Weights of a small GPT-style language model, trained from scratch on English Wikipedia: 25.2M parameters, attention and MLP in parallel.
MLP neurons of a small language model. Each row is named by its layer, matrix (up: input weights; down: output weights) and neuron, and shows model dimensions 48-175. Each number is 500 + 25 x the weight over its row's rms, rounded and kept within 0 to 999. Numbers have three digits each.
Before each neuron's rows, "fires before" lists the tokens most often just after its 100 highest values on Wikipedia text that the model never trained on.

fires before: "-"
L8.up102:470503532440441486457504518462488459520513514493463520488459500500500514546486524526470522542479451513520499490482462513480501522534487492509473545542508513484510518519501455541522467526500531511549503489515515474472543502508499453501502482493508516493508515510465518510495505448493538475494506463516476479491550491465498487485515508509524514487515505514519483485505498465493502476519
L8.down102:495512515552517503565565510506491486522462473550518477504499562483503500500464528476527501492462553487466486543502526472532487475495517486507487498494510495546504486493480466471497504517489477471460471512519406511523518457490505526550499518492517492474483471497544498475520496531480425480507481510523470506486488508514507516516468501498501509501491532477481495486503499508496566510477

fires before: "=", "°", "'"
L13.up691:489503494501497483513480474533534459474507480485487500531479473470461452497451448508477568526565537506466500508503536487449495488498506518515531453517493489561498519510544506483520516520525481498504523497491512502480522473506462489492525509477497509493510502491482539460498546491507441479444475466497516468477510551456510508522479497500486492501480479461485488455543573525534498536539
L13.down691:487530495515516487507508482487499489503508550456545498498516494490486514482493483490499509485510518519546504519511527523464495513518532512466506547484508508485483452525514471547523485503498499493478445474498495486557500503479527485485477469530482501500507478511518483528503470522496478496528499492500529504537459478500474522515459478471524528499549567509488532513525490460521481532465

fires before: "-"
L4.up240:497493518521492489484436479485500499487490491513517485509511494515557486489447537520473504528510478486508503506467465529415516477490494513534513503488521473485514494479474497486509501514594536464503500551502466510495559518519507486516513508513480488512481512487509486531482487468478511480481495481483550491471506541503522493505493463527483525505551490500496496523547445463517525441500
L4.down240:511540451515523510461521494487490556497536531502508483500491475524542449474442481495467478522529478421511467480487508484559507492513473533547533469482529535492500497503491464513542527515481503520432507487513503539483485502492529486527494519503515482501495473534499504537525505494518500498494554514485499504464500516484514485477498465446495454451477502499544486490491520522499483476492

fires before: "=", "-", "\n", "\n\n", " -"
L10.up271:492519493511478500485539519471493464501468544532493474488503510506557522517463488497488487501515482511500499483504479478443453514474549502544503520472511514506459536485503475498508508476509459507509502485480489522478500513475513529521437513524481467545530483478454512532535503486497520463491450477475527518488463495463504471444537484488520556529542515489468543496528513498551459473507
L10.down271:574526491490471464519516510525505517436524500494528482463513550500455495513516524518532552531535543495486515518503494528508510469487465456513484520484481501518571510512499493494419501464536471502483545525490493491530497498517570512530520490497499487478499502513515553471517515492465469552498494475458522491456549455498508492487487496491528495508443534485525506472524534512458515471490

fires before: ",", ".", " and", " in"
L11.up204:488498510486520561501461454484516527534521488465535517508486508546480497491459525532517536551514454508521489474544519488515478477471493488492468465465492469489520491485502515494507512523496480566521573460503535481498514531501528469487484512529518466514487494511511506528503522523526528510492483439565481518505518528506495489503474510530493492532466536507487500490479506467485468498470
L11.down204:535504513458423523524513510516522503503500503535487454482511511456490449522518457471499481483505532471487514525505543551540538538451525475522496490495506478492519486536523496528478479513469491498498462541517516496504493494516524508488510447464476549483501478492512510555544451522483527503503506497468518466486492469493502476514513542549536538469508436480497456540480512558510490523452

fires before: "-"
L11.up704:512503469536504500500492505453473521532540469508492536470506497502494464474497468490516513509494493534475574499522499515489522497520493520484491510480510492521529514468466486526518497506495503544474497485441455485467479542528495487511438511510465507439519513509495497530497490505506535496439500500493488460491489536453453499522481484498487521541514520472490456487519481456501507512477
L11.down704:449534494479466514507486518535496513486543491494468504547502478453485492518466515501435480522435507488471497485513487507496522478521455455486485487527530493531453494479457498528569492470494466494497551532465487478516501476498505508534491491459506465521503471462515528512511483465498470506472531506524515528549491516558506519526514510485489483464466476556500477507488516495474466460470

fires before: "=", "lete", "anie"
L8.up527:512491493457519532507528477449476501491520480514482508549486494513500442501460472498506512462507483521441501484486494490456477489504528489483493486483445501489551506511480465483508494504531512531539518486500543500499520499475488465501505487484588489473508507502532484460517517486519511490509497472505539500511502484496476481506499473533452501517530522499448511509545522470547486500567
L8.down527:686522476509505504485520530498464485526518497502482498494518502522494497498510485501490497498491505492494505525520522460513521470500493508495469501486507466487512519484493488468342512493504471496506523510541490456510534504521516482516486483527488498508502489524495540484489519481497487522468532477497525497495509523510522526486529489508499478508509509488491523491580467482492496484522

fires before: " |", ".", ";"
L13.up412:489492520512497502473491486537496513496522495499512554493483457531524504514508483547523468480492441508506496500469452466462504495517545516510500506494482491530484511522486463503498492476462471488539516499473530494526499562511471501469533475483499481503498502492467490520478537499502512526507517472484525472503511524484500477468494522509500501539494543517505525520484446495541479490526
L13.down412:519486522525495508498526477501507479471537495489473510493517529519521442502526475485503532505478536458463476515532515473521508511465488478499537491505508459465479524519494483523477475479503541529492504468488512481538483467507494512501468538456469555503509484491505509546472499491528525483517456477485531478483492503489491515490521508514459487452532476535520489536463525460499478527534

fires before: " by", " in", " to", " of", " from"
L12.up475:488503525469498454497473496487498449527436463505515503449513477477494490513473496503519513470545497510504470498498502486482500504488545505476507547505472504534496496465485478488503498499499485468560506494510544504463495478500540481507508470508512512519504486487490492500490533508468498535510539466559516492502474492474496511488513445523491513515503527459466508526527495469541520500511
L12.down475:499484486524518456509490448492497515483520468524519505499538498444492473511497520468535474451506498464521496459517476480503507489454445547498536474461524463508511504487477543497532487466505519493485495507509532504501451502509529456451521508479513486515500451503504504534463453503491455510499496509475512467490520468491468554499481481498561525510498496499553519470531487489491515512509

fires before: "\n", "|", ";", "%", " 0"
L12.up444:505533446521498523514507441525491467514479462532489528518485488511498505522483481467510535519515463525481528487470510486431511488475494505519527530474528502496495514522514482519524526509463489529514506526503436517523493484461528501470505506504480488498457453471503511499530536540513533461484470500523529488497489466530463466511510466500479520484492499464478488484528514514465520510518
L12.down444:498481467578520529560499532494497426466499474531465483450513502519507525526502493498509486527475510513507561515505479498483505492513525484473496497465480501479514527490482517513547467496491493476518476467493523556508552512531497502496471472507496479492509556484499505531547518512502506531475489486479502534513544444499512534456500507476507524505512528499497497454493519521494537496492

fires before: "|", "ed", "ing"
L11.up124:493502519498483486470482494492537488538512493512507517472494480485499500504477557515506511506494474537518487447483477496428450527470536545516500488518520510465470491512489468447507479472532478503489522561520464518476519492505519489501510481495482504536549469541495514521503511472471463447504474451513554470487517491486521504518501457482514539480552483477502539524527486508472521496551
L11.down124:502487489490545492522545499497556521508502481490500554484515479499522524516503478493494483474507521477442484501526533496529508440507495460475501530491492556490469512530574510513515469493461508458454529485493495463470473485475490543478507515500464550479483525524480468547512507534464491446544490516513507495507517500502505482513500518523478504471482518513496485515505536509509534510542

fires before: "s", "|"
L13.up23:504450473461529507500467497506498549487518539525503528462478499524500489501518491497502492511456500522489474498534486488493494456512509507510473504540450523471471482520484521485494531488496503499466493509556509526474458539502513521474514475483544461508511448518524498469511523498500503522502431499521455501484510467456490446487524488566499499527514538480539538514510458512500482475487
L13.down23:469557495506501529498500495508495477555522467435503477520459494479534474515511510517510499496517492502475487500462494515511514499521507503506501474449498507484510550466532494531612482508526516537470526492490495491484486473504512479499518544511497507547498499534465515501515512495461464445492485489513480522502524523512504496492470480465489502449547539486437529491521513481491506545536

fires before: " |", ";", ",", "\n", " in"
L10.up127:476526462536475455464500484542483463482463501538475513494475487504527485519481523510472482510496533477499502490496498488498510465494491496498469524447511501485495532482531489499522498516499513526547577472494516481482495539518531514462511516485528468502499526492491468531482488529507508540490526491526476515495490466508511535536474493512512521517534545497472514522509537500487521462504
L10.down127:498561510476479508503509503464519462513481497541494445486499539499501456488495503502512479501512476521493479496502540489484470523453504500483504481495501472525523504487514490532511503475532480487518487500527535524521457482481496517545494523530488503490492555522496505500529486517471517502457470443500510489537505496504487532474462535464467529515515496513479488443510532487490522551479

fires before: " in", "\n", "=", " on", " of"
L8.up511:490494527525485493531474445486495474496465520486467480499502439477527510513465493471483502501496507496503533521505492466476485503502484494475505520513531486496474539545525512498524504485529442515508479511485507492506526549502528513521511478479474474523493480513515495476514518516507526478454520444524499511495516518500517486495467512489484534507517463484495499470512528485472559471531
L8.down511:494489497495464512464527514482505456497497507525455505522533525479484486507481541479485496511474446515492475498493470481492459500527469501470506484545466530553471468493465467493507526534521512497495473509484492510471445487469538517494455496505491503480540509541501479510475480498491462511509468547499484495532469461522541477471521458524506530500475534505501492501493500477518476525488

fires before: "|", "\n"
L13.up102:495516479510473522514504444518517494520511507516535486502516512497488516519506475504514535517468496493501459506491550459456492527548514505535474509504502515449488492514526485464517549491492478496511527510497484483533472515475504459456517482464522477503481436491512484538500509506466451470477481481552468521530535503476548510527486508510486473473497545463528481491509514479489564495498
L13.down102:566468473510545503497500510504496449517474477486465508473519487478525528487494522475506469496490519445489520522493514514503501529469487500465523515502505484476495530496514495509545480518495490501520517519496543502528553490469529497516490474501518474509477524494471476520490468488481502500499523503487479478547513483524469500522493499453537524509463478530536533493506514527468542512481

fires before: " of", " to", ",", "lit", " for"
L11.up157:498510504503489470507445445522471485501494498465485523490508486491520532504465529491484475481513525506493504458507467512486507483552489519486508477496516503538470519493516474451508528509513507459520538476521476480488511543473520466462475512495540497483525464509500531482482487471481469491502527529519482529451505497529472494494495476479511531512480524515503490511532463517523460494527
L11.down157:557494487491521474474475492480478501489488479460501510529509451479479475514450494441502486489499502485524487515527529509478498492507529474508510529461489508517474469478538492506538516491431473478518468476480498507495460494480523506472497499490518520448462477483474510509488520517491475467480524527553494511481546567486508516487438490503500442528477530526459530492460529483526504517488

fires before: "|", " |", "us", "."
L12.up112:474505479491488558460502483548484527511484509550462492507484509495481470536441485497549529501514518490469527500508518440493491512480506511481495468478466515492512464550517493453511538548458484500529517515491494503497442521494484484510507514513530514501508493567489511532466483511518505477501500447480489442517475526526554494496520464522476491502471514439544508463541486503502511513531
L12.down112:509518466508509499525488506478523490455514491545512476500516480512523557485531498461527524530533523500518481476459465581481536486472523446521484473454462488438491489523500520566488498474483539504477496502511501530495526501500535492515475524514458516500558446477542502528529556475481536519518483476508514502519529488502491511504501530462498469494477472515500479522423461489551518506458

fires before: "="
L11.up316:463492510489475534468498469480466479511494486503559506492507507484548523493489530471482546554525499474545522519498491542502470459497547475476468471466479477487481522490490451475517533501477489494503544483444471487504501498537534459486530459523525446529475461524501502507535544482500462540501508491530535508500504473523524496509505492504527491490516524537486501530487495505515480475515
L11.down316:488468523521482473525525493543520480485534478521508479499507514543531500460504497522509549492471532511481524499480500542509494500461496467509518511523491522520511516502480463469441557448513519484488493535488477477517510462481499523451520483476531490528475486507517510468471496495471507509486456520448492468506492469520475476464463489464501543467503514520504486481504485491522481521484

fires before: "=", "\n", ",", " is", " was"
L8.up432:511506502488461487482450520490503432471490535502502499514502490474497471539447517476480492504514533499537490485478450484474508462516510485504470493509514492508520503481529488492510540477541505481506497507513478525494538503488470445479516477498489510512488511526471488519474546497477529523508496472497500495472484505454511515522492498519463539536489480477512480506530524503479542487482
L8.down432:432497484456491513492517519485521488484506509483508516476513465504500506464526506494511498471483518521506519514467474495533562524484506498488455513483497495546474525520488511517586515497541509488498487514489497497517510545503497516485504510518458532498487547473523498545491492534543515478486500499526508496486524466526503481475517564532479510503497493504504540456484464510499515492506

fires before: "-", "|", " to", "."
L13.up129:495498502451448489514493480483505498508506558495534533535511516518504474505490510498482531509496510496495438487508506470471495483509542518526495487521462507509478496518469494505515549493503501489515489470517472507487483500484435514522498536464519510531495434467493514506477465526505504502495486529489539486534504519513505506526513462473494529497505537464490509556529477476500498502485
L13.down129:514519502516550493517524504461512480474508475510466552517505508515518522507492513499515520494499502530483493495482489519453481556512492471525480500525452485506487513495519489509494504535476489485536550483507508502533560482514508486505488517513493494499509516487493474514496533464507528476521512508483491506504484528472498459561486510516469514542505514541497460485488492477497518508458

fires before: "-", "=", " and", " including"
L13.up156:489492504465494507505530459525465523509514489491491493484497492464525514514493503527492513531530466498517524456503478514455507477523532525513528510481453522485501481478498462488517506478522508457502485515475512466477489508495494430517535513487536459531477548504464499532544520411453511548485462474505532458498462493489456476525485499539489492463466489551520471475522493517513490499521
L13.down156:544483456492517492489459494539507513510544459504517471513535489482477479515490522491519505524499495486493481470533506488459486483519528509533505453500500512469522520519498500530481525494544497511508500457482497510457505506484459475514512510501517483470477490472474522484471506526521503511451453533467484490507498508526468494510485487492564489520506456521486494517500479525539513446565